{
  "norm_eps": 1e-06,
  "qk_norm": false,
  "init_std_qkv": 0.043,
  "init_std_o": 0.0,
  "init_std_up": 0.043,
  "optimizer": "adamw",
  "beta2": 0.95,
  "final_lr_fraction": 0.0
}
MLP neurons of a small language model. Each row is named by its layer, matrix (down: output weights) and neuron, and shows model dimensions 48-143. Each number is 128 + 32 x the weight over its row's rms, rounded and kept within 0 to 255. A neuron's up and down rows have the sign that makes its largest values positive.
A block is one neuron, or neurons of one layer that tend to fire together. After each block is what it responds to, as a language model described it from the Wikipedia text at the highest values.

L6.down5 [111  69  65  96 134  91 168 171 205 109 154 134 108  86 120 138 132  85  87  77 158 142 100 147 106 112  98 127 169 123  88 141 132  79 191  97 135 171 111  68 177  99 147 181 101 150 143 108 112 129 130 106 162 116 113 115  54  99  98  87 113 133 108  61 131 126 169  87 165  82 119 205 192 165  79 128  81 207 126  94 184 168  90 140 113 124 144  74 104  84 106 109 149 114 111 107]
L6.down16 [156  88 132 115 160 135 115 137 142 109 113 111 130 165  91 121 158 139 171  80 105 119 122 112 159 103 125 159 182 130 150 183  97  92 159 131  67 141 159 107 105 117 165  76 119 140 151 149 175 119 152 124  89  53 128 132 149  95  73 207 103 177 191 142  72 168 168 185 143 112  91 194 142 125 123 114 167 181 162 187  78 134 146 119 125 141 141 106 153 108  85 141 100 169 155 104]
L6.down53 [ 87  73 137 173 132 170 125 117 159  65  94  71 134 148 132  95 129  91 117  84 129 187 114 132 109 127 109 148 133 108 101  60 149  77 111 133  94 117 168  58 155 127  42 137 117 113 160 190 151  93 171  94 153 111 142 112 106 116 142 145  75 137 167  78 114  48 114 129 147 139 162  71  88 140 157 103 134 133 168  91 177 136  79 110 114 110  80 131 147 136 135  72  96 164 120 121]
L6.down80 [122 133  56 106 167  88 123 127 189 153  83 197 129 106  88 137 147 163 140 140 151 137 176  70 120 105 143 163 149 174 102 158 156 158 171  98 196 168 121 105 199 150 163 163 144 110 111 123 150 127 150 107 109  88 136 137 127 151 153 131 123 144 111 162 143 160 158 162 138 177  88 156  54  96  89 147 169 130 172  94 139 135  72 101 163 132 117 139 143 162 122 113 110 169 117 161]
L6.down83 [132 132 170 190  94 110 139 128 103  98 124 108  99 113 136  99  65 100 133 126  97 159 138 126  25 150 172 131 134 138 135 142 117  91  94 152 189 127 127 127 101  97 173 100  82 185 109 134  88  95 119 151 123 112 179 109  62 125 138 125  89 137 111 123 148 148 113 119 104 146 126 111  94 109 148 118 101 146  58 177  76 163 111 121 142 121  87 150 111 195  86 127 107 160 125 133]
L6.down149 [174 130  84 130 113 112 142 170 125 103 135  93 110 119  84 126 102 154 102  80  97 101 184 126 171 196 171 154 123 142 136 118 102 116 128 130 137 198 162  85 103 184 104 134  90 118 130 127 169 144 128  89 141 159 155 142  91  75 157 190  63 118 122  91 159 103 196 142 183 139 119 112 152  80 135 129 119  98 113 106 140 101 140 159 147 116 101  85  99 135  99  99 196 102  99 127]
L6.down224 [112 182 161 171  94 131 117  81 171 116 160 140 188 151 140 148 149 131 109 102 102  74 113  91 132 128 156 111 113  64 121 131 104 143 110 178 100 127 163 124 153 128 132 113 180  81 137  85 164 136 122 138 131 108 101 118 101 133 137 148 207 132 167 164 112 152 127 156 115 120 122  95 117 171 177 104 117 105 191  97 155 152  91  88 136 112 236 179 160 120 219 163  94 110 144 137]
L6.down355 [ 97 165 123 120 181 121 159 140 168 118 157  57  81  91 114 185 126  87 136 152 116 158 128 120   5 132 105 138 152 114  87 200  94  28  72 155  85 110 163 177  74 104 139 137 125 154 124 158 165 133 147 117  75 113  99 114 121  88 130 122  97 123 103 154 151 161  97 117  93 112 119 127 115 142 121  65 123 145  95 154 108  74 126 104 130 105 107 108  82 115 102 151  75  99 105 119]
Description: Word-final completing pieces

L2.down20 [132 103 120 128 133 164 126  96 115  32 107  92 164 186 154 100 108 101  78 116 141  62 175  94 139 175 115 161 101 107  83 136 139  99 126 178 124 106 118  83 132 117 141 100 143 118 150  84 170 131 138 148 149 137 135 119 148 119 120 127  67 116  95 115 113 159 119 114  67 192 160  82 124 138 193  56 113 131  78 108  52 146  80 170  96 104 140 171 162 126 158 113 189  93 144 168]
L2.down80 [ 97 168 194  84 125 195 150 114 169  81 116 114 145 133 119 113  92 149 128 152 133  87  79 135 136 151  93 169 109  90  98 119 126 185 191  99  85 123 122 105  99 153  99 114 100 101  71  99 112 164 111 168 109 138  73 121  60  70  91 113  99  95 145 149 109 150 123 110 127 124 148  93 140 102 177 156 128  98 142 135 134 135 126  92  89 121  98 128  80 139 157 119 116 115 166 112]
L2.down196 [126  91  96 200 145 139 179 135 141  81 115 153 130 141 178 130 157 111 162  95 118 157 113 167  62 101 123 198 117 106 122 134 140  91  78 170 131 165  80 102 149 113 153 145 193 124  68 155  89 169 105 127 167 181 159 150 161 138 134 144 143 135 127 129 152 107 112  90 124 114 125 110 101 152 111 139 137 123 114 179  91  92 139 130 101 118  81 173 148 100 116 129  86 114 153 187]
L2.down198 [164 197 113 112 150 134 170 115 133 158 155 120 179 156  86  91 132 163 103 112 187  79 125  91  76 114 165 170 109 109  93 139 115 100  81 152  71  58 127 136 145 165  87  81 174 147  51  75 111 153 139 121 124  97 126 141 109 135  68 156 138 121 109 130 116 116  91 163 103 122 145 115 164 121 135 156 135 134  59 120 178 144  98 126 162 110  67 167 130 120 143 139 128 142 149 135]
L2.down203 [144 125  93  96 163  86 124 147 174  93 121 103 133 142  88 161 106 121 178 168 169  51 149 176 189 168 103 114 117 131  67 148  83 153 142 140 134  86  47 117  73 124 160 128 151 190 139  96  93 156 158  62 160 105 142 114 140 149 112 173  61 151 117 150 151 111 142 115 130 130 110 168 147 156 174  84  97 135 131 112 147 164  89 186 116  84 129 119 142 120 136 155 156 122 152 177]
L2.down298 [115 161 139 181 183 114 130 179 228 118 113 121 111 182  65 112 102 128 167 154 110 131  97 125  72 142 129 106 103 128 101  99 118 160 125 138 172 104 125 124 105 135 132 114 101 108 129  77 163  93 102 104 128  83 134  61 167 153  91 129 115 148  98 111 148 142 112 114 160  94 138 158 123 180 123 118 157 124  95 120 117 102 169  82 140 119  45 103  52 127 100 130  99  71 139 186]
L2.down412 [116  96 154 186 104 157 148 129 138 118 111 162  78 182 118 146 136  85  84  77 156 116 151 172 173 134  94 116 132 149  76 147 137  90 144 105 127 113 137 152 135  64 142 152 130 117 121 142  93 108  72 124  89 131 162  94 198 144 107  79 137 162  73  63  93 121 131 136 162 113  34 136 153 165  85 146 142 110 106 171 108 138 163 109 133 106 130  79  40 146 152 124 144 165 121 170]
L2.down474 [110 179  94 119 183  85 131 135 122 111 139 134 149 183  97 125 137 208  87 121 147 162 131 163 177 134 169 199  81 147  95 113 108 129 105 162  77 144 122 150 155  96 154  92 137 197 174 139  78 120 167 163 171 117 153 106 166 143  97 147 116 110  75 161 131 116 107 123 123 129 111 117 135 143 139 129  98 142 120 154  79 102  70 100  99  99 134 165 142 153 168 141 146  90 144 126]
Description: Numbers opening table rows

L6.down43 [125 126 171 178 126 126 121 124 201 143 112 152 149 128 137 138 167 145  91  88 160 129  87 142  85  76 151  98  75 159 146 130 130  88 170  75 157 126 132  66 175 136 137 134 113 163 150 137 125 139 128 125  94  98 114 106  46  96 130  92 147 153 145  99 178 105 145 147 143 158 156 153 112 143 109 159 113 131  71 136  78  78 118 141 115 143 124 229 184 177  92 166 139 125 169  76]
L6.down144 [103 144 160 143 111  84  73 112 122 103 141 170 158 168 101 144 106 162 104 136 109 116 126 115 137  62  81 126 101 111 106 131 135 130 126 100 129 129 153 171 165 106 154  68 185 131 136  39 169 106 157 122 164  85 109 102  48 165 131 104 126 128 147 116 191 116 138 183 184 124 131 114  88 148 140  64  74  63 145 146 150 113  93 120 131 133 158 211 185 148 137  90 154 118 141 129]
L6.down152 [116 169 125  97  98 139 130 109  68 129 119 159 124 146 137 104 146 102 126 119 157 172  86 164 115  76  93 103 106 176 135 127 176 118 181 114 137 186 113 111  85  99 175 170 137 115 128  98 134 113 100 158 181 182  99 149 102  68  92 116 111  96 146  66 147 161 149  51  99 132 125 139 143 113 120 111  74 197 135 123 133 125 174 116 176 116 113 120  54 120 109 193  83 132 155  95]
L6.down206 [131 136 134  97 133 160 190 157 148 116  75 170 138  86 150  84 167 111 118 144 161 142 115 125 190 176 118 100 124  91 157  61 186 188 143 130 107 101 130 105 128 157 125 123 101 158 136 118 148 171  76 139 136 123 113 127  85 108 118 104 116 122 167 134 121 182 121 119 121  92 130 129  81 111  55 116 144 101 193 108 122  81 166 140 106 119 114  59 105 127 158 154 137 129 158 170]
L6.down300 [189 151 104 107 133 107 127  70 157 146 144 146  97 183 136 172 115 186 131  92  98 122 173 161 152 177 100 145 132  82 114 137 126  64 147 179 169 105 108 150 110  97 124  97  93 134 155 154 128  97 134 164 101 130 139 127 124 121 119 145 140 143 135 129 129 105 149 107 119 116  98  82  32  68 109 128 127 140 100 108 194 128 166 146  94 124 103  74 165 112 134 170 136 147 169 121]
L6.down442 [120 115 144 179 159 188  84 104 117 204  99 131  95  82 179  99  83 193  98  93  95 132 102 154  77 184 133 164 124 137 118 113  87 159 101 134 147 143 122 148 127 178 152 114 128  76 120 166 107 105 172 142 102  98 139 113 109 135 106  53 126 153 179  83 157 161  59 129 185 168 123 101 126 140  94 138 104 122 167 151 117 122  89 164 149  92 138 137 103 147 115 121 169 130 112 112]
L6.down452 [194 154 115 150  84 100 177 141 157  68 169 140 137 178 142  91 109 123 120 135 148 114 149 144 121 139 155 143 159 171 116 125 134  89 109 104  51 168 115 126  36 146 110 108 153 121 111 166 147 130 135 103 138  62 158 166  96 122 162 120 164 112 143 131 138 120  88 126 162 150 158 139 111  41  93 125  52 117 129  98 178 116 114 128 202  94  92 149  95 199 135 180 197 108 147  61]
L6.down454 [181 140 155 149  90 132 162 113 126 115  89  54 106  78 148  94  48  70 150 130 116  91 107 133 122 152 113 143 105 129  97 117 166 122 112 200  67 128  85 112  68  60 128 165 120 112 176 132 120 125 108 135 113 146 132 106 150  68  85 153 138 114 123 109 154 108 148  71 132 165 151 151 113  73 130 144  78 172 104 129 134  96 181 129 153 135  59  73 120 127 102 151  87 100 158 126]
Description: Mid-word subword pieces

L6.down70 [ 51 158 153  94 129 135 133 133 117 121 166  99 148  75 107 150 128 138 123  99 161 123 139  96  81 163 125 127 142  54  91 122 172  85 111 139 109 204 157  69 153 102 142 123  79  84 111 186 179 110 157 128  69 140 161 114 107 135 144 132 118 186  82  81 159 107  80 153 126 150 103 121 106  99 134 152 128 109  87 139 195 113 124 103 148  73 102 132  45 129 106 101  93  71 178 143]
L6.down177 [ 90  86 119 184  93  92 183 122  68 128 142 105 171 151 128  64 121 145 134 129 109 125 178 152 114 161 148 203 154 111 151 130  90 205 148 128 156 149 157 174 135 122 102 184 174  99 149 180 143 137 119 136 184 181 113 175 151 163 145 173 122 201 166 145 126 149  69 122 132 106 144 117 139 104 130 114 189 117 163 117 181 139 166 146 154 138 170 154 187 160 150 127  87 149 137 187]
L6.down190 [138  85 161 126 162 172 134 117  82 162 125 108 100 146  64 183  77 151 163 138 139 134 142 107 217 125 141  93 107 171 160 170 115  93 102 126 128 143 136 110 167 122 169 125 172 105 131 111  95 104 146 141  93  97 160 115 144 113 140 184 150 202  86 153 117  92  99 141  94 143 101 169 158 149 182 170 132  84  72 175 118 137 129 125 142  91 112 192 136 126 150 108 122 100 154 205]
L6.down222 [101 134 166 113 150 131 144 135 155 155  72  81 102 160 132 120 113  77 166 124 173 148 150 125 152 131 121 141 122  86 112 156  61 112 154  92 135  86 101 172 118 154 132  93 106 150 108 119 115 141 155 130 178 107  72  67 136 104 143 114 105 140 173 158 131 156 136 147 115 119 176 108 156 152 157  93 137 133 140 165 105  92  29 148 134 225  84 220 116 110 191 145 110 111 139 104]
L6.down265 [125  94  66 164 136 212 100 116 100  80 134 143 119 129 110 123 132  91 114 110 131 187  80  49 133 184 146 154 137 146 121 132 146 155 107 159 202 166 148 114  92 150 139 141  79  97 155 217 143 105  74 125 108 123  69 168 109 195 115  99 152 138 163 107 111 131 110 183 162 152 138 161 145 121 149 139 163 153  94 132 110 116 160 149  92 137 161 103  78  83 109  76 206  44 137 107]
L6.down326 [172  83 128 115 141 181  77 130 182  96 137 137 127 133 183 109 155 159 123 159 108 148 113 109 137 112 120 166 199 136 117 168 116 115 151 111 143 131 142 107 109 128 142  85 122 134  70 171 132 122  78 112 128 104 119 117 124 158 154 143 157 195 100  82 135 182 129 106  88 120  83 148 102 157 149 142 142 140  89 104 126 136 112 154 156 140 162 189  76 127 137 137  80 113 120 108]
L6.down385 [115  70 162 132 117 148 110  76 150 116 193 112 117 127 142 129 134 127 129 132 145 145 114 140  86 119 103 127 109 182 163 109 169 160 123 117 144  89 207  96  98 138 149  88 153 151 164  81 176 104 131 149  61 156 107 111 150 135  82  98 146 117  50 108  87 130 153 154 112 127  91 126 135 147  80 137  84 169 170  96 153 155 160  28 106  76  87 163 110 139  87 144 114 177 114 154]
L6.down433 [ 98  91  82 127  94 109  97  96 105  86 180 112 123 140 132 167 126 139 157 113 178 138 106 119 155 115 116 140 145 121 134 105 142 144 129 122 196 121 101 114 143 165 144 117 143 139 104 121 150 167 103 107 115  99 112 129 211 112  90 163 157 126 138 162 117  87 119 140  91 107 105 203 127 195 129 106  97  40 122 124 150 155 101  96 120 140 116 107 107 132  84 155  87 170 112 137]
Description: Mid-word subword pieces

L6.down29 [144 153 112 135  38 110  84 152 206 159 126 102  97 113 138 108 161  81 147 123 120  72 134 119 128  88 130 145 101 171 125 111 182 142 122 149 189  82 157 175 125 162 117 154 151 106  99  82 198  91 157 159 155 182 156 141 196  76 110 100  74 133 101 141 112 103 160  85 159 103 136 139 124 110 103 105 157 120 119  99  69 135 127 140  99 124 182 131  69  95  83 154 119 105  95 180]
L6.down126 [150 130 171  89  67 123 163  70 171 150 137 114  96 120 197  96  96 119 167  85 183 131 126 134 127  71 101 124 110 138 109 103  93 115 164 141 109 152  88 155 137 133 167  72  99 120 136  79 106 107 111 137  97 171  98 111 195  64 103 155  95 114  76 122 110 182 175 157  96 137 169 126 146  96 126 104 117 145  92 128 109 134  91  97 110 158 135 101 148 116 140 112 116 133 181 109]
L6.down249 [127  74  98  95 163 163 110 138 193 130 108 109  92 164 116 117 128  93 121 123 160 108 146 104  82 151  99 194 154 103 161 146 154 166 118 134 157  38 129 103 149 143 111 104 100 134  80 150  94 165 157 166 130 103 145 123 187 108  89 184 120  89 108 155 132  75 138 131 203  79 103 167 111 116 147 100 136 112 129 135  85 122  90 108 143 137 105 128 114 109  92 125 135  68  89 123]
L6.down384 [146 146  77 183 126 155  63 119 201  95 132  84  74 150 132  64  84 126 137 116 120 142 149 113 123 177 134 153 116 143 127 112 151 113 182 129 116  98 124 136 145 203 116 127 160 134 154 195 119 134 112 172 171 123 101 113 194 103 143  93 132 103  93 116 117 148  94  80 123 154 102 142 132 148 152 134 139 162 126 135 122 122 126 150 119 156 160 133 130  98 133 132 128  51 107 123]
L6.down397 [110 120 106 176  99 103 169 119 162  92 143  94  57 111 143  16  94 130 118 158 137 166 169 110   0 171 117 134 157 124 121 124 159 154 168 116 128 151 140 116  99 160 116 111 134 190  87 171 123 125 124 141 176 127  82 180  77 146 128 121  98 173 127 110 126 163 116 117 120 179 167 147 122 115 128 127  88 114  96 145 154 165 117 114 121 149 100  89 112  91 129 120 122  85 122 180]
L6.down401 [126 142 109 125 157 138  70 133 149  89 108 164 125 131  81  97 108  57 117  53 135 118  76 130   6  86 172 112 144 134 157 142 141 116 121  90 159 142 121 184 159 111 119  50 110 152 100  66 139  71 129 115 129 149 112 152 170 162 108 159 158 105 153 101 146 168 145 116 125 124  93 122 176 158 171  96 120 112 165 141 145 141 167 105 156 103 126   0 148 101 182 135 154 184 160 129]
L6.down444 [176 138  88 117  61 123 132 174 102 121  78  88 154 121 121  80 151  79 156  85  88 190 135 133 160 170 117 104 123 142  99 171 138 110 127 159  69 185 128 131 124 100 156 160  88 118 159  89 102 133 149 126 129  95 116 113 134  73 127 113 106  44 129 187 141 143  71 113  93 131 139 122 154 127  79  96 111  68 121 178 119 156 125 112 141 124 152  74 145  59  88 146 166 171 148  84]
L6.down487 [172 128 106 172 150 118  74 109  85  73  92 100  82 119  97 100 121  76  97 135 112  91 118 136 109 113 122 118 134 117 142 127  78 139  98  74  60 118 176 149 142  72  66 142  98 153 120 101 137 105 100 125 172 106 143 116 119 177 109  81 143 123 139  83 125 164 117 100 126 142 143 175 139 172  80  88  81  91 128 132  99 141 148 114  77  82 175 181 163  84 114 158 165  76 132 145]
Description: Paragraph break tokens

L4.down58 [147  43  83 122 129 129  81 144 132 140 149 124  66  79  86  74 159 161 149 146 170  98  62 114  97 155  83  68 133  48 178 104 159 127 190 187 161  83 141 150 163 123 135 147 137 132 147 152 143 155 150 131 141 160 125 107 192  89 110 133 114 131 110 166 101 153 136  84 133  91 126 157 113 120 155 118 118 132  59 189 106 109 113 131 146 117 140  92 166 150  91 164 107  91 144 108]
Description: Paragraph break tokens

L4.down467 [128  70 118 149 115 123  87 100 138 159 100 142 128  79 138 150 152 101 117 133 151 182 119 122 136 130 143 136 133 153 105  99 138 149  99 110 132 128  86  76 102 120 163 118 122 141 112 164  85  74 130 133 142 141  84  89 168 158  93  68 104 155 166 100 145 170 211 105 145 151 163 104 109 191 128 189  96 128 165 162  89 159 140  94 144 166  95 135 136 171 107 121  95 184 144  62]
Description: Table header separators

L4.down200 [100 128  96 139 196  89 112 125  30 128 126 129 157 112 103 187 138 136 163 159 195 136 144 154  79 111  82 145  83 129 170 133  92 118 126  97 130 146 132 167  64  58 175  73 161 128 131  90 130  96  93 137 112 122 110 124 103 119 150 142 112 133 145  85  78 158 126 138 161 106 112 175 136 136 103 113 149  69 134 120 119 119 197  77 103 143  78  97 179 142 108 114 120 110 118 161]
Description: Passive participles and years

L4.down66 [ 99 169 135 121 123  85 117 132 171 181 120 138 128 125 101 143  94  98 122 103 136 128 133 168 108 152 131 145 130 122 119 111 105  95 125 130 148 145 129  84 162 129  70 163 155 122  46 148 110 146  93 146 146 103 166 112 158 157 134 134 103 109 202 138 160  85  65 152  91 156 196 104 114 156 155  65 188 109 176  73 159 115 150 156 140  83 124 107 124 147 158 166 153  81 162 120]
Description: List item start markers

L2.down49 [139 106  97 100 135 135 110 109 138 147 119 121 100  87  95 157 100 113 150 113  90 135 134  79  36 111  96 128 120 187  90  99 132  82 154 157 200 165 109 141 146 177 137 101 123 162 116 166  58 169 149 124 106  57 136  87 138 131 127 152  62 119 114 184  60  91 118 218 116 146 122 159 121  73 148  97 115 147 104 195 101 146 106 144 154 138 142 132 167 150 136 119 122  99 171 129]
L2.down63 [ 71 123 111 137 140  60 135 168 112 157  88 161 155 139 131 108 129 159 153 101 135 143 124 169  25 153  53 124 139 106 134 128 113 147 133 105 165 114 105  67 123 148 178 119 129 106  79  73 169 123  82 144 102 133 125 137  99 174 184 143 183 145 149 134 115  66 139 160 137 112 123 141 142 129  94 105 106 134 129 131 147 105 155  95 155 132  95  10 136 126 109  91  66 147 131 149]
L2.down187 [175 158 127  75 126 156 105 101 110 153 156  95 103  88 117 115 102 178 133 142 101 112 154 104   9 131 155 135 121 159 145 147  81  81  70 120 127 126  95 107 136 174 104 123 149 157 121 198 178 160 100 136 127 107 148 145 146 169 100 108 148  73 140 167 162 181 172  82 139 163 121 112 120 134 125 110 108 109 172 161 154 100 143 177 134 163 157 104  94 142 124 120 101 116 212 155]
L2.down252 [150 143 149 129 122 187 158 192 154 137 139 134 164  86  56 179  81  82 142 172  89 119 153  87 173 126 136 123 132  99 138 156 158 129 126 106 144 190 125 157 110 151 145 139 155  68 148 126  87 149 123 137 124 179 149  87 136  90 127 116 150 113  85 151 129 171 141  73 119 159 139 144  92 117 166 181 105 176 123 141  99 137 169 188 117 102 126 104 126 122 101 118  95 109 135 130]
L2.down369 [150 126 177 124 106  95 127 141 207 103  87 126 177 103 132 149 175 152 137 142  63  89 119 152  85 153 171  93  79 100 105 133 123  77 105  94  94 148 166 154 139 100 112  91 133  97 105  95 104 173 103 100 173  96  87 102 113 119 133 112 140 143 132 152 133 126 157 206 118 112 150 105 157 165 129  95  72 108 159 120 141 135 118  99 189 101 138 122 111 108 110 137  83 169 137 188]
L2.down397 [183 143 152 172 108 139 118 162 162 152 142 138 145 167 131  82 179  94 199 127 143 184 106  67  87 162 110 131 133 120 101 123 132 156  98 172 118 143 200 112 103  95 129 179 164 155 117 204  99 156 153 124 192 156 114 176 134 160 110 109  85  97 146 119 129 156  68 136 146  99 112 153  96  90 120  97  85 112 138 107 133 133 137 163 174 137 162 136 150 105 106 129 100 173 155 175]
L2.down445 [167 167 117 159 142 163  67 153 196 140 167 100  90 121 106 145 169 123 114 157 103 125 125 172 131 191 146 167 163 142 122 123 122 119 100 170 111 125 128 114 129 101 136 156  93 120 119 150 146 106 116 175 124 117 121 143 166 109 175 167 138  36  54 178 130 124 187 131 118 134 115 182 100 105 126 140 120 139 129 126 151  70  89 129 120 184  82 120  93 143 174 169 121  97 136  97]
L2.down468 [162  71 144 106  61  96 183 118 103 167 102 166  77  93 131 103 101 195 115 144 138 155 153  85  78 104 112 105 123 148 107 140 140  84  88  73 155 120 135 120 121 117  87 147  58 160 132 114  96 187 138 104 104 157  60 106 116 113  84 111  91 131 110 126 159 120 114 156 155  78 113 154 109 123 102 104  73 113 104 127 127 127 147 107 162 186  97 138 128 139 105  72 118 178 177 195]
Description: Narrative predicate verbs